{
  "n_layer": 15,
  "d_model": 320,
  "n_head": 5,
  "n_kv_head": 5,
  "head_dim": 64,
  "d_mlp": 1280,
  "vocab_size": 8192,
  "activation": "swiglu",
  "norm": "rmsnorm",
  "norm_place": "pre",
  "norm_eps": 1e-06,
  "positions": "rope",
  "rope_base": 70600.0,
  "rope_fraction": 1.0,
  "qk_norm": true,
  "attn_scale": 0.125,
  "bias": "none",
  "tie_embeddings": true,
  "parallel_block": false,
  "init": "uniform",
  "init_std_qkv": 0.02,
  "init_std_o": 0.00366,
  "init_std_up": 0.02,
  "init_std_down": 0.00366,
  "optimizer": "muon_variant",
  "lr": 0.0114,
  "lr_mult_down": 2.0,
  "beta1": 0.9,
  "lr_head": 0.00801,
  "warmup_steps": 46,
  "schedule": "cos",
  "final_lr_fraction": 0.1,
  "batch_tokens": [131072, 262144, 524288],
  "seq_len": 512,
  "doc_mask": true,
  "z_loss": 0.0001,
  "train_tokens": 1076000000,
  "steps": 4280,
  "dataset": "wikipedia_en"
}
MLP neurons of a small language model. Each row is named by its layer, matrix (gate and up: input weights; down: output weights) and neuron, and shows model dimensions 208-303. Each number is 128 + 24 x the weight over its row's rms, rounded and kept within 0 to 255. A neuron's up and down rows have the sign that makes its largest values positive.
Before each neuron's rows, "fires before" lists the tokens most often just after its 100 highest values on Wikipedia text that the model never trained on; "fires on" lists the tokens most often at its 100 highest values on Wikipedia text that the model never trained on.

fires before: "0", ",", ".", "5"
fires on: "1", "2", "5", "0", "4", "3"
L12.gate231 [151 135 154 124 125 182 131 143 101 160  93 123 117 148 153  86 135 169 127 159 122 144 126 131 114 111 137 107 108 106 104 104 130 119 149 127 144  99 132 162 131 111 110  74 112 140 166 147 128 150 126 103 137 123 137 153 133 134 149 159 109 127 142 132 143 123 171 154 116 122 113 179 108 150 167  92 141 102 117 129 106 145 128 141 112 132 168 131 129  93 100 149 138 130  59 110]
L12.up231 [159 146 148 177 177 111 141 133  95 101 160 114 140 108 127 110 146 129 118 124 138 142 129 142 148 121 158  80 108  77 108 153 154 127 120 150 138  92 131 144 117 125 122 145 130 116 122 161  85 144 109 125 102 124  86 133 137 125 134  91 160 142 154  86 157 134 110 109 103 137 126 120 164 135 173 148 106 135  86 107 116 152  99 119  98 119 147 142  92 131 184 165  92 107 122 129]
L12.down231 [134 154 107 143 107 165 145 105 114 164 135  81  96 138 131 180 153 133 144  75 131 147 125 159 146 146 129 116 152 132 131 104 106 117 130 135 163 142 164 115 162  97 179 117 123 159 113 128 114 136  84 102  89 116  99 143 111 136 157 102 119 101  98 123 132 131 142 109 167 143 151 149 118 115 127 142 147 122 135 154 163 113 141 127 115 121 143 145 146 155 130  70 136  80 110 129]

fires before: "|", "2", "|---|---|---|---|---|\n"
fires on: " |\n", "^{", "|---|---|---|---", "0"
L9.gate191 [116  83 127  97 147 114  85 144 143 101 126 111 140 114 132 141 142 107 130 151 145 121  98 146 144 102 135 124  48 124 105 110 126 141 129 131 139 114 107 129 149 121 123 100 128 113 126  71  92 126 104 157 150 169 155 154 178  95 126 176 140 148 146 170  95 121  80  81 116 133 114 126 108 133 137 103 116 143 152 150 143 120 126 144 122 128 122 113 112 133 144 179 159 103 117 120]
L9.up191 [101 168 123 117 139 115 158 164 108 135 138  92 128 112 110  93 121 130 155 126 150  77 182 124 105 108 114 129 153 137 111 128 147 120 125 138 133 120 144 131 153 110 130 115 131 177 131 119 119 153 147 153 130 173 118  41  79 117 117  80 109 151 114 121 132  86 125 150 154 116 165  85 121 116 156 162 131 104 124 123 101 143  91 144 158 151 119 146 117 101 130 106  89 102 139 137]
L9.down191 [135 125 173 159 110 135 121 116  93 150 117 107 146 133 174 148 149 151 153 178 103 118  81 146  97 102 123 137 136 136  98 127  99 148 142 130 162  96  71 120  83 114 137 125 145 119 136 144 164 129 111 124 129 143 147 109 109 143 131 146 121 124 130 162 147 160 133 135  91  90 113 153 149 147 119 125 138 172 182 142 160 122 124 132  88 145 166 132  96 178  99 168 160 133 170 166]

fires before: "2", "1", "3", "4", "5"
fires on: " "
L10.gate891 [121 124 101 157 150 123 130 122 155 165 137 139 100 122 158 158 133 105 115 115 119 150 139 134 124  81 143 112 115 127 136 128 172 108  70 118 136 119  94 100 149 153 115 127 135 105 128 154 119  92 137 121 132 145 127  87 134 112 105 125  96 142 123 139 114 140 142  98 180 150 116 135 105 113 139 123  89  95 123 107 119 173 105 122 154 165  91 125 126 139  93 127 160  98 143  96]
L10.up891 [153 131 146 150 131 141 104 174 166 160 155 127 144 149 139 101 103  67 161 111 146 115  88 129 120 116 154 142 145 141 117 151 130 105 149 127  96 130 134  87 171 139 142 142 113  90 112 137 130 105 116 138 126 121 115 136  99 101 128 101  99 140 140 127 111 108 118  99 137 158 125 111 113 200 102 116  88 123 115  92 125 152 115 138 113 111 115 135 122 155 128 127  95 145 170 157]
L10.down891 [120 163 163 129 152 110 145 103 178 128  99 123  73 156 147 146 121 114 122 133 144 141 151 161 163 122 171 184 119 170 119 137 111 107  96 170 126 102 159 143 157 119  98 158 145 173 128 150 174 125 144 118 152 117 130 110 143 146  99 109 131 161  82 107 107 119 131 122 117 125 122 125 102 129 154  97 139 116 135 171 117 106 153 118 128 140 142 137 149 132 187 127 131 133 117  89]

fires before: "|", "1", "\"", "P", "2", "Don"
fires on: " |\n", "\n"
L2.gate1038 [124 145 137 103 140  99 121  76 112 119 135 134 135  82 122 144 107  90 131 143  97  72 129 138 166  64 112 125 151 131 104 142 165 146 130 175 166 133 116  95 117  87 122 162 170 114 132  93 128 102 102  99 126 171 115 102 162 150 105 131 129 134 165 129 107  96 114 140 130 114 133  80 118  92 135 119 148 128 182 143 107  93 103 135 158 134 117 123 143 124 110 153 129 167 101 138]
L2.up1038 [131 153 106 105 159 150 128 122  79 131 134 135 136 114 131 152 130 124 155 121 128 124 104 147  95 125  98  93 137 139 146 126 159 159 167 158 153  97 127  77 139 131 132 163  94 112 143 139 122 112  90 126 140 112 102 110 128 144 133 178  80 174 139 101 129 148 165 155 118 129 112  98  93 143 137 187 120 120 157 164 128 134 106 168 106 141 109 111 167  88 113 148 115 116 119 142]
L2.down1038 [130 146 158 136 134 134 103 101 133 142 156 105 140  85 128 149 153 113 144 117 126 109  94 140  97 123 107 133  99 160 163 112 129 133 155 139 151 133 107 132 125 113 165 145 126 136  62 113 127 134 100 122 147 116 137 120 140 133 145 124 119 120 130  98 126 119 148 122 127 132 133 111 143 141 134 173 112 157  88 154 129 116 129 154 177 129 135 127 143 130 138 155  99 149 113 120]

fires before: "1", "2", "6", "4", "3", "5"
fires on: " "
L10.gate640 [104  84  77 153 180 120 117 131 137 122 109 104 149 136 105 176 112 152 115 139 165 131  96 150 107 138  97 157 138  64  97 161 129 156 108  88 135 133 140 141 152 162 111 105 113  98 108 135 150 124 113 109 116 152 103  86 147 132 100 138 176  86 113  87 119 134 164  99 146 133 136 128 141 167  99 136 165 122 162  92 149 131 142 143 156 108 145 126 142 145 122 128 114  89  83 171]
L10.up640 [107 152 124  99 117 120  97 155  97 147 104 116  93 157 141 126  92 138 144 135  76  99 147  95 129 103 106 150  99 117  89 139 153  90 137 113  93 129 118 125 118 133 126  99 131 145 102 133 108 127 110 155  99 163 135 122 137 145 118 108 121 125 128 115 121 142  98 131 136 123  88  96 127 128 129 134 112 106  91 118 169  93 164 170 131  75 146  72 132 152 121 118 102 125 167 120]
L10.down640 [113 117 107 116 102 155 162 111 176 134 161 117 107  96  89 179 129 111 150 109 100 113 130 134 139 109 168 135 140  91 122 160 127 104 110  82 124  94 125 143 146  73 148 171 129 159 127  94 150 163 133  68 147 116 141 159 104 138 143 112 130 103 104 156  97  69 160 151 170  86 105 122 163 137  77 124  71 104 131 113 136 136 144 151 153 145 134 122 167 128 116 102 116 144 121 123]

fires before: "1", "2", "0", "9", "7", " |"
fires on: "0", "9"
L4.gate1067 [120 131 108 148  91 134  90 104 126 137  99 144 126 166 156 161 131  96 121  89 164  57 132 119 173 138 102 124 137 137 125 103 158 143 152 124 103 150  79 158 148 106 128 102 152  97  92 151 121 126 150 132 110 138 183 126 129  93 164 103 147 102 107 169 125 132 112 131 106 121 108 133  90 130 161 113 166 164 137 142 162  97 126 116 136 129 131 113 117 139 105 120 120 126 154  98]
L4.up1067 [134 155 128 131 151 132 137 132 138 149 138 167 138 152 177 134 134  94 143  88 144 121 141 132 149 130 109 130 145 108 110 137  94 155  93 121 133 115 127 139  96 105 151 118 138 141 145 142  89 138 157 123  98 126 172 121 138 142 142 112 134  92 120 122 182 133 116 121 146  97 151 123 127 127 143 120 155 144 143 161 127  96 112 163  77 119 145 157 105 104 118 126 128 140 192 106]
L4.down1067 [120  84 100  94  96 125 155 145 121 136 124 144 148 181 148 161 160 135 125  90 106  93 125 103 143 105 119 121 164 152 123 123 139 118 147 130 131 142 112 121 116  89 157 171 128 110 119 100 142 125  89  98 132 121 153 132 118 113 109 113 119 134 145 118 104 115  86 143 172 124 182 102 135 127 132 140 147 160 126 140 154 112 127 117 117 142 127  94 103 149 119 124  98 125 165 111]

fires before: "0", "1", "2", "3", "4"
fires on: "0", "1", "7", "8", "2", "9"
L10.gate311 [179 128 117 123 119  95 116 156 140 156 138 124 119 129 107 121 143 133 141 121 120 160 124 170 154 105 157 167 117 124 159 155 108 151 173  94 162 150 144 134 125 147 115 132 157 134 148 137 124 133 162 132 131 106 150 141 115 149 122 125 105  69 133 109 122 105 112 139 104 104 113  96 108 129  96 132 101 158 131 165 135 114 148 112 109  78 110 129 119 143 141 141  97 126 101 126]
L10.up311 [114 181 107 104 113 136 110 100 107 144  65 164 127 117 152 109 105 129 109 137 145 155 119 136 141 137  96 122 112 102 120 110 124 142 124 114 159 105 125 132  72  83 106  93 141 142 124 121  96 165 143 121 115 128  95  78 117 107 122 139 137 105 123  99 122  90 105 132 126 111 106 176 135 125 145  99 134 105  92 146 147 142  66 119 125 143 113  94 131  92 128 144 159 142 167 147]
L10.down311 [148 154 102 127 141 107 153 115 124 136 161 155 144 154 151 136 109 109 113 100 137 113  85 128 128  94 144 101 128 121 101  98 145 110  80 127 166 153 140 168 135 139 108 137 155 112 155  83 116 134 133 156 123 166 146 145 116 132 151 119 145 123 177 116 133 134 146 132  81 107 107 108 108  99 175 124 115 157 121 198 142 172 105 119  98 132 110 138 105 154 114 114 110 129 119 104]

fires before: "5", "0"
fires on: "9", "2", " ", "1", "0"
L12.gate830 [134 144 145 134 152 120 146 155  89 107 170 107 138 161 165 111 109 127 136 146 148 153 126 178 128  91 132  93 117 153 122 157  98 132 134 107 126 138 103 127 138 172 130  88 104 125 177 141 128 115 128 140 146 146 137 168 137 119 135  87 109 118 100 107 100  96 157 104 145 114 139 123 151 132 110 116 120 125 114 111 125 108 139 151 146 162 187 124 192 122 138 109 159 120 128 149]
L12.up830 [131 103 105 148 135 107 134 122 142  98 131 170 156 106 157  99  85 145 133 184 132 133 166 143 123 111 122  99 118 168 109  88 127 137 137 141 165 108 101 139 137 172 124 120 129  50 142 123  98 101 140 123 140 173  78 134 112 114 118 106  98  74 165  89 141 119 125 112 137 163 130 136 123 114 117  96  83 125 116 112 149 117 136 133 154 137 134 160 133 112 121 101 106 149 137 115]
L12.down830 [124 124  78 146  92 124 139 170 154 155 134 130 111 128 108 148 173  82 126 134 153 177 118 183 132 199 134  95  77 185 139  99 168 153 131  98 139 142  89 116 144 130 142 108 129 114 164 143 151 164 121 147 173 180 115 170 126 131 130 113 115 113 117 143  81 135 156 137 149 130 134 113 116 135 107  80 150 135 108 142 125 127 131 104 130 119 160 126 167 144 137 149 153  66 152 139]

fires before: " ", " Dor"
fires on: ",", " (\"", " ("
L9.gate1159 [114 123 136 132 107 121 107  74 131 120 156 153 128 124 102 120 116  95 139 126  95 137 137 138  73  97 124 128 141 136 111 100 113 167 125 146 154 121 169 155 143 114 156  90 110 108 100 136 100 154 157 125 162 159 154 110 156 134 128 128 137 152 136 110 122 175 100 103  99 130 149 129 170 101  99 133 117 134 150  86 117 102 102 153 143 117 137 135 134 121 161 139 179 148 125 135]
L9.up1159 [ 49 139 117 125 126 113 123 138 117 126 114 103 142 164 179 117 117 112 122 160 112  62 168 109 128 100 151 101 133 125 134 149 148 109 144 118 106 123 134 154 113 152 103 158 127 138 131 127 118 142 106 131 106 128 109 157  86 131 132 153 180 115 125 119 121 100 139 119 138 109 148 130 163 142 154 127 101 166 149  98  52 151 140 144 134 141 131 129 127 142 105  99 157 158 115 131]
L9.down1159 [139 120 157 178 154  94 136 103 134 152  76 151 166 107 142 188  86 120 121 118 127 166 109 113 150 157 141 121 133  96 144 115 172  81 107 108 123 122 120 117 173 161 159 107 131 137 107  82 110 110 108 180 110 128 152 126 120 139 125 122 103 157 141 144 127 166 137 130 142  84 115  61 156 150 148  99 122 105 116 148 118 189 173 132  92 125 117 141 120 118 130 110 117 187 125  86]

fires before: " "
fires on: ",", " March", " late", " January", " August"
L5.gate532 [157 148 154 173 104 144 127 134 122 126 159 175 142 155  43 114 173  85 126 154 165 122 140 164 123 140 117  86 132 104 133  74 152 120  97 140 133 130 103 114  96 147 145 122  98 104 127 127 101 121 143 115 112 121 133 116 129 153 159 163 144 101 129 127 111 105  74 170 122 145 154 109 103 156  88 141 153  95  75 115 152 112 161 125 162 121 146 142 140 127  86 126 128 106 134 100]
L5.up532 [131 141 126 165 147 115 151 188 133 139  95 138 130 121  63 131 116  85 151 159 134 141 172 143 120 128 157 133  96 124 104 122 109 107 170 130 145 114 140 139 134 122 129 165 107 116 112 122 146 134 139 122  78 154 104 118 153 134 152 139 100 111 141 105 109 108  79 169 118 132 130 155 106  99  87 166 134 107 159 124 157 114  90  90 156  99 112 124 146 118 135 116 123 157 161  98]
L5.down532 [124 169  75 146 102 132 144 154 144 124 138 165 141 125 128 142 124  97  86 144 164 119 139 191 139 112 189 116 135 137 104 110 103 107 163 131 122 145  97 137 108 126 124 155 119 148 117 112 130 121 143 104 118 147 123 114 175 112 167 107 107 105 136  98  73 134 127 119 119 156 109 143 151 154 118 106 121 122 121  96 120  80 135 117 119 110 116 117 157 143 116 114 153 132 124 157]

fires before: "-", "|", "1", "2"
fires on: "\n", " *", ")\n", "})\n", " |\n", ";\n"
L2.gate564 [130 164 126 137 143 135 155 116  79 104 116 114 144 102 112 131 114 139 136 127 106 108 118 147 129 100 131 130 167 123 116 115 134 126 133 144 127  94 137 128 132 102 108 141  74 132 138 118 120 117  92  63 166 154  96 166 129 107 156 171 126 115 132  98 111 132 144 128 116 139 106 130 160 142 134 132 130 116 129 163 140  98 146 112 132 100 107  85 144 159 114 184 134 112 141 174]
L2.up564 [141 179 131 126 135 149 199  92 110 131 127 104 148 101 124 157 126 164 132 126 115 104 122 118 119 123 146 129 155 130 121 131 124 135 143 150 141 136 149 128 135 118 150 135  76 120 120 102 125 120  75  91 151 140 137 127 105 138  98 122 113 123 127 112 120 140 117 126 121 158  88 109 121 157 106 163 148  96 147 136 135 129 114 108 109 104  93 111 179 191 104 185 101 115 150 150]
L2.down564 [132 104 129 168 165 108 128 127 141 159 138 102 138 114 144  74 115 133  97 150 106 153  80 178  96 125 137 163  68 152 127 151 139 138 151 122 112 156 127 103 101 137 169 123 126 132 132 101 143 112  78 112 146 142 137 158 107 140 156  88 115 124  92 116 137 108 119 140 141 109  61 153 115 165 118 163 132 136 142 128  98 147 174 132 141  97 120 109 185 114 142 154 153 130 142 100]

fires before: "-", " "
fires on: "\n", ")\n"
L9.gate415 [101 104 100 187 155 157 144 100 155 137 137  96 150 133 127  90 108 161 155 138 163  95 130 144  81 114  89 118  90 170 130 119  90 144 154 153 107 104  94 148  89 145 131 122 116 115 113 134 136 109 123 149 116 165 121 145 126 128 111 136 149 165 144 121 168 109 137  92 184 160 152 123 151 122 144 108 166 131 113 177 137 141  83 150 109 107 158 155 126 131  95 151 135 134  85  97]
L9.up415 [152 160 151 123 108 115  98 137 105 111 136 152 155 169 107 111 124 148 133 128 129 133 111 152 193 144 146 110  76 155 164 132 126 139 128 119 100 153 155 159 135 132 115 147 159 136 114 125 104 127 139 110 156  83 112 117  77 131 138 152 135  87 157 103 145 100 164 140 168 116 150 143 111 120 142 136  76 164 183 132 147 108 135 164 134 175 110 107  74 176 144 134 129 156 106 121]
L9.down415 [163 142 120 152 135 150 173 133 121 109  87  80 152 114 128 182 106 158 101 105 161 123  76 150 152 118 113 157 164 101 102 122 141 105 117 137 121 216 140  85 121 101 142 138 134 138 121 177 120 125 140 122 127 134 125 131 100  82 129 104 131 149 114 115  83 119 114 139 121  90 136 112 111 128 123 104 121 121  97 144 169 140 157 145 127 113 136 111  91  94 132 148 127 127 122 145]

fires before: " "
fires on: " July", " January", " April", " December", " June", " August"
L5.gate839 [151 131 135 178 101 167 171 144 138 134 134 140  98 139 140 143 130  85 125 155 123 168 108  95 151 117 171 117  93 128 129 160 130 110 117 120 103  85 112 152 154 123 146 146 106 105 122 118 126  98 144 118 104  83 101 107 137 168 134 166  91 143 134  88 125  80 118 125 159 119 132 113 101 153 112 155  79  99  81 146 133 158 119 124 120 174 136 184 114 107 141 132 119 110 157 139]
L5.up839 [120 151 151 134 114 134 119 165 159 130  96 137 171 138 144 112 152  83 123 127 129 107 143 120 101 123 119 132 129 183  87 105 100 138  97 121  96 113  99 125 138 146 139 117 105 106 137 130  76  92 127 112 108 141 140 107 125 137 134 180 100 136 116 105 126 152 122 163 150  85 129 145 120 153 127  90 136  96 116 111 128 153 129  71 109 141 142 125 105 121 121 154 121 140 111 149]
L5.down839 [ 93 185 111 145 126 134 145  90 121 100 130 107 127 163 117 125  76  82 142 131 146 138 100  92 144 138 154 137 103 105 185 176 112 115  89 113 136 137 133  94 113 143 114 130 115  84 120 177 130 101 141 181 108 154  62 142 120 114 148  95  80 171  85 133 122  92 169 123 146 137 137 106 145 146 175 161  82 147 118 134 126 137 156 150 137 123 105 178 138 122 144 123 167 134 144 169]

fires before: "1", "2", "3", "7", "5"
fires on: " ", "("
L5.gate422 [107 146 133 165 105 108 149 147 149 128 130 148 140 132 132 148 116 137 128 134 124 135 108 136 128 140 123 107 127 122 120 138 179 130 122 113 103 129 174 149 186 132 147 125 160 131 149 148 142 157 113 134 139 100 124  58  92 141  99 104 144  93  93 121 101  86 141 140 156 134 165  95 110 127 143 130 121 125 129 112 117  76 109 155 195 111 108 117 158 147 139  99 105 135 110 143]
L5.up422 [128 118 157 152 150 134 138 126 133 189 113 160 116 102 130 147 150 137 163 169 141 137 125 139 120 134 119 152 102 147 136 117 152 110  76 103 115 124 142 112 165 149 146  85 148 145 146 158 140  99 120 100 148 145 153 104 107 124 127 100 126 128 142 100 134 137 110 164 141 144 181 153 139 178  86 104 113 130 104 122  97 104 136 114 169 117 162 153 132 141 126 121 117 145 116 165]
L5.down422 [ 99 118 144 126  85 116 100 116 157 124 113 135  82  82 142  86 124  94 125 134 136  63 159 141  92 156 136 116 183 106 124 178 138 110 156 113 149 119 123  94 161 117 128 119 161 151 142  94 149 144 136 162 100 148 104 106 115 104 117 163 103 124 106 115 136 121 122 123 100  88 169 143 124 119 119 105 119 159  98 152 138 101 139 107 135 177 129 132 174 117 126 165 115 123  77 142]

fires before: " ", " the"
fires on: " in", "In", "in", " December", " August", " November"
L4.gate1071 [175 131 125 125 154 105 151 116 128  98 134 121  88 101 152  56 134 138  97 137 116 116 131 113 159 106 110 198 106 142 152 151 135 101  86 127  96 126 110 156 107 155 131 133 100 100 122 172 156 168 116 100 145 150  81 155 133 166  80 168 141 108 139 137 109 112  96 135 146 134 125  77 140 137 122 103 157 123 126 107 130 128 127  95 132 143 154  99 135 103 155 107 117 112  90 131]
L4.up1071 [166 136 111 147 138  86 169 151 114 123 159 124  96 104 160 117 105 157  96 126 122 109 114 108 138  95 162 117 149 115 123 144 150 123 118 109  87 149  88 142 121 162 153  92 151  92 143 119 147 105 125 121 123 107  62 134 145 107 135  87 156 101 156 164  90 163 122 134 198 148 131  99 169 101 129 121 149  98 159  87 127 107 121 115 151 121 134 152 146 186 132  87 120 128  89 107]
L4.down1071 [102 159 104 139 129 133 120 118 142 144 118 124 125  82 167 131 151  96 141 102 117 128 137 144 121 170  96 150  93 100 154 155 149 126  81 139 140 164 120 108  98  60 126 176  77 107 119 128 125 144 114 151 124 104 165 124 150 143 143 160 105 117 142 113 106 157 116 103 140 149 148 104 132 102 138 100 144 129 150 145 116 145 172 156 146 122 110 146 114 110 102 141 148 126  89 177]

fires before: "2", "1", "9", "3", "0"
fires on: "–", "0", "9", " |"
L5.gate530 [ 94 105 119 104 125 164 123 147 155 117  83 110 137 153 102  64 147 150 122 137 106 149 182 144 105 130 174 128  90 143 113 140  96  93 125  94 137  99 158 129 108 105 121 129 122 140 161 137 127 151 165 100 156 142 157 127 165 134 134 161  74 100 124 113 135  94 147 115 118 190 162 155 111  98 142 149 133 122 175 142 140 180 108 105 111 144 147  97 142 130 123 104 102 163 145 143]
L5.up530 [143  97 101 154 120 120 142 113 114 157 162 151 133 128 147 135 139  76 145 118 134 113 114 122 131 142  96 152  88 130 159 112 160 121 173 128 129 106 107 135 112 108  86 123 149 204 143 114 125  87 110 135 151 123 151 126 147 102 128 147 117 142 116 140 136 127 107 146 192 103 101 161 151 124  81 110  94 156 151 109 160 112 114 127 115  96 143 151 133 128 118 138 103 107 150 134]
L5.down530 [132 118 156 145 150 134 130 167  79 159 164 171 104 153 149 105 150 133 148 115 147 150 111 118 142 107 139 166 100 141 142 138  92 143 144 131 150 111 152 100 135 114 122 146 166 151 168 121 154 111 120 125 142 192 127 132 111 114 163 146 133 122 141 119 104 119 105 122 120 113 109 120 171 122 142 133 134 130 145  95 149 144 112 137 104 122 144 104 191 112 121 175 108 123 142 144]

fires before: " ", " the", " a", " Paris"
fires on: " in", " In"
L9.gate954 [133 154 136 106 125 114 123 117 139 139 137 152 149 148  87 119 108 133 128 111  93 139 150 101 131 126 148 118 136 122 139 192  90 140 138 116 118 131 108 114 148 133 118  95 160  67 195 135 142 110  95 180 152 130 105 144 194 125 101 150 180  97 141  99 101 131 130 106 136 128 145 147 111 117 192  92 136 100 159 141 153 118 136 120  76 141 169 132  93 168 128 140 120 119  85 182]
L9.up954 [166 125 125 147 130 163 121 127 120 143 105 135 159 122 143 171 109 119 161 147 123 149  74 109 173 146 130 147 107 120 148 163  93 100 129 153  97 139 155 153 126 147 122 159 117 168 126 136 122 170 112 129  97 119 132 134 106 119 145 137 135  93 128 141 104 142 141 100 151 144 106 106 172 120 193 115  94 122 160 131 150 155 174 132 108 128 115  89 131 129 139 114 112 115  71 125]
L9.down954 [143 105  84 139 107 126 107 113 153 139 132  81 134 102 149 154 101 133 161 119 140 143 141 147  95 156 113 127 128 105 151 167 128 108 104 147 133 151 133 133  86 110 136 194  83 163  73 150 123 155 146 150 105  38 134 118  99 127 129 110 113 121 147 165 105 101  86  80 140 153 122 118 113 104 125 158 152 157 140 151  81 146 125 143 153 160 103 159 141 128 125 105 110 134 139 126]

fires before: " ", "4", "2", "5", "1"
fires on: ":", ".", " |", " September", "″N"
L10.gate1149 [119 135 144 129 146 177 134 156 166  94  86 155 128 111 112 131 101 109 142  66 124 147 142 133 135 113 127 121 111 149 137 182 112 144  91 141 145  71 129 127 172 163 129 146  97  90 139 170 124 155 139 131 145  93  98 193  92 126 108 148 139 151 121 133 123 112 157 105 151 154  93 155 118 100  96 149 105 123 114 114 100 155 140 146 186 138 114 175 102 145 110 119 141 128 152 130]
L10.up1149 [145 123  72 122 150 129 115 114 184 118 109 148 165  91 152 174  70 105 156 151 195 144 167 136 116  85 109 108 102 103 143 169 118 148 146 139 151  83 136 151 123 173 121 103  96  85  87 110 140  96 100 125 123 162 104 141 119 150 117 145 125 139 126 149 135  82 147 156 145 114 132 113 112 118  77 155 138 109 136 127  98 120 120 137 168 155 158 139 131 144 113  77 135 166 136  89]
L10.down1149 [ 89 103 107 169 116 110 125 145 121 145  70 146 157 126 104 119  94 142 107 112 135 123 154  95 137 170  94 164 121 147 148 132 138 141 143 138 115 147 176  97  85 126  84 132 111 146 131 115 122 109 123 157 131 160 149 129 127 192  90 123 139 143 160 132 120 150 152  72 113 112 119 124 128 115 111  91 105 125  94 183 140 115 169  99 113 151 110 136 113 148 105 118 143 142 141 144]

fires before: "9", " States", "0", "2", "1", " ("
fires on: "1", " United", " "
L12.gate868 [156 167 133 154 114 115 141 127 139 149 124 146 111 154 170 158 118 103 147  96 136 173 165  88 159 151 137 165 121 134 145 124 138 139 181 104 144 126 162  87 139 156 101 129 142 116 168 153 158 124 128 112 122 119 157 156 118 121 108 107 134 125 184 120 142 153 135  83 112 139 127 107 138 130 132 119 137  82 151 151 106 103 128 114 104 128 107 107 109 126 167  82 129 142 156 130]
L12.up868 [151 148 112 125  86 132 119 113 128  95 123 112 121 116 147 137 140 124 101 177 162 112 151 103 157  96 137  75 115 143 126 109 164  95  86 121 159  93 120 111 148 118 158 146 183 128 119 153 108 147 179 140 148 137  94 144 124 130 110 119 154 101 203 125 158 133  89  81 154  86 139 140 120 118  86 142  85 142 156 122 151 178 141 152 179  87  89  99 139 126 136 102 160 118 134 159]
L12.down868 [140 115 120 102 136 119 130 147 123 117  93 109 147 199 135 126  92 119 109 138 148 149 124 111 125 106 146 149  80 130 156 107 122 134 186  87 122 116 114 135 160 113 123 104 116 143 119  95 122 138 126 132 135 138 143 146 156 176 154 157 137  90 143  45 104  90 122 122 127 133 156 155 132 148 135 125 152 139 142 120 157 121 132  90 126 132 143 109 154 124 111 140 142 145 146 162]

fires before: "-", " "
fires on: "\n"
L9.gate306 [109 119 126 154 151 134 129  96 124 122 101 160 144  73 154 171 106 104 123 165 128  78 121 170  88 151  88 165 144 138  99  89 136 124 129 176 154 103 121 137 127 100 134 152 130 127 170 128  99 135 140 137  94 139 145 163 116 105 158 178 105 126 146  76 125 124 152 100 117 107  66 124 101 116 157 131 141 132 144 106 131 118 130 164 144 117 159 137 117 113 125 183 145  96 162 132]
L9.up306 [145 140 166 130 106 144 135 118  88 120 160 143 124  97 147 167 131 145 136 117 138 146 110 166 152 145  82 173 118 126 163  93  63 158 112 151 119 141  99 147 138 101 130 167 143 147 172  86 111 138 113 152 105  72 146 131  97 145 130 106 155 121 189 158 179 125 157 115 101 127 146 118 136 130 112 131 137 128 130 146 135 118  91 171 170 144 127 129 165 122 148 116 137 159 152 170]
L9.down306 [185 154 145 214  97  97 141 131 144 165 120 114 126 152 157 120 118 112  88 116 120 124  91 111 108 107 131 166 126  99 147  78 175 127 159 142 138 114 153 109  98 132 137 154 127 150 144 115 113 105 105 156 151 147 122 169 107 126 128 149 130 118  86 152 120 146 129  98 178 147 162 153 121 128 113 123 101 143 142  95 111 120 130 152 129 155 118 136 163  97 110 104 148 173  83 144]

fires before: " ", "0", "9"
fires on: ","
L2.gate377 [143 122 123 140 135 124 155 120 159 143 115 124 165 155  92 116  81 180 173 107 101 159 113  74 128 135 118  77 145 117 119 155  84  97  86 141 153 154 146 132 108 127 158 149 144 146  91 123  97 119 133 104 106 131 115 115 111 160 131 130 105 147 163 130 135  99  88 103 107 105 129 154 109 120  83 158 123 118 198 156 111 131 109 138 113 122 160 160 150  95 125 138  96 131 134  84]
L2.up377 [127 150  93 166 180  99 125  98 141 135 141 142 166  68 110 157 168 122  98 122 111 161 148 111  95 146 151 119 118 138 140  98 130  95 117 115 125 106 108 148 151 157 128 139 137 169 129 143 179 136 177 139  81 109 139 163 118 123 117 142 129  92 130 150 129 119 126 143 129 117 121 115 160  85 141 112  94 132 134 114 110  93 180  99 135 116 139  99 136 142  83 118 126 129 104 106]
L2.down377 [116 168 115  96  98 109 118 129 121 107 122 115 110 140 150 159 148 107  88 114  94 117 141 133 146 121 151 124  92 152 131 131  89 153 150  90 117 131 138 127 156  76 103 118 127 154 120 115 138 148 139 158  96 133 104 134 140 157 117  91 134 121 126 120 137 148 123 180 127 121 103 127 147  79  77  64 118 160 150 127 135 121 150  83 102 134 146 133 117 129 171  97 159 128 117 114]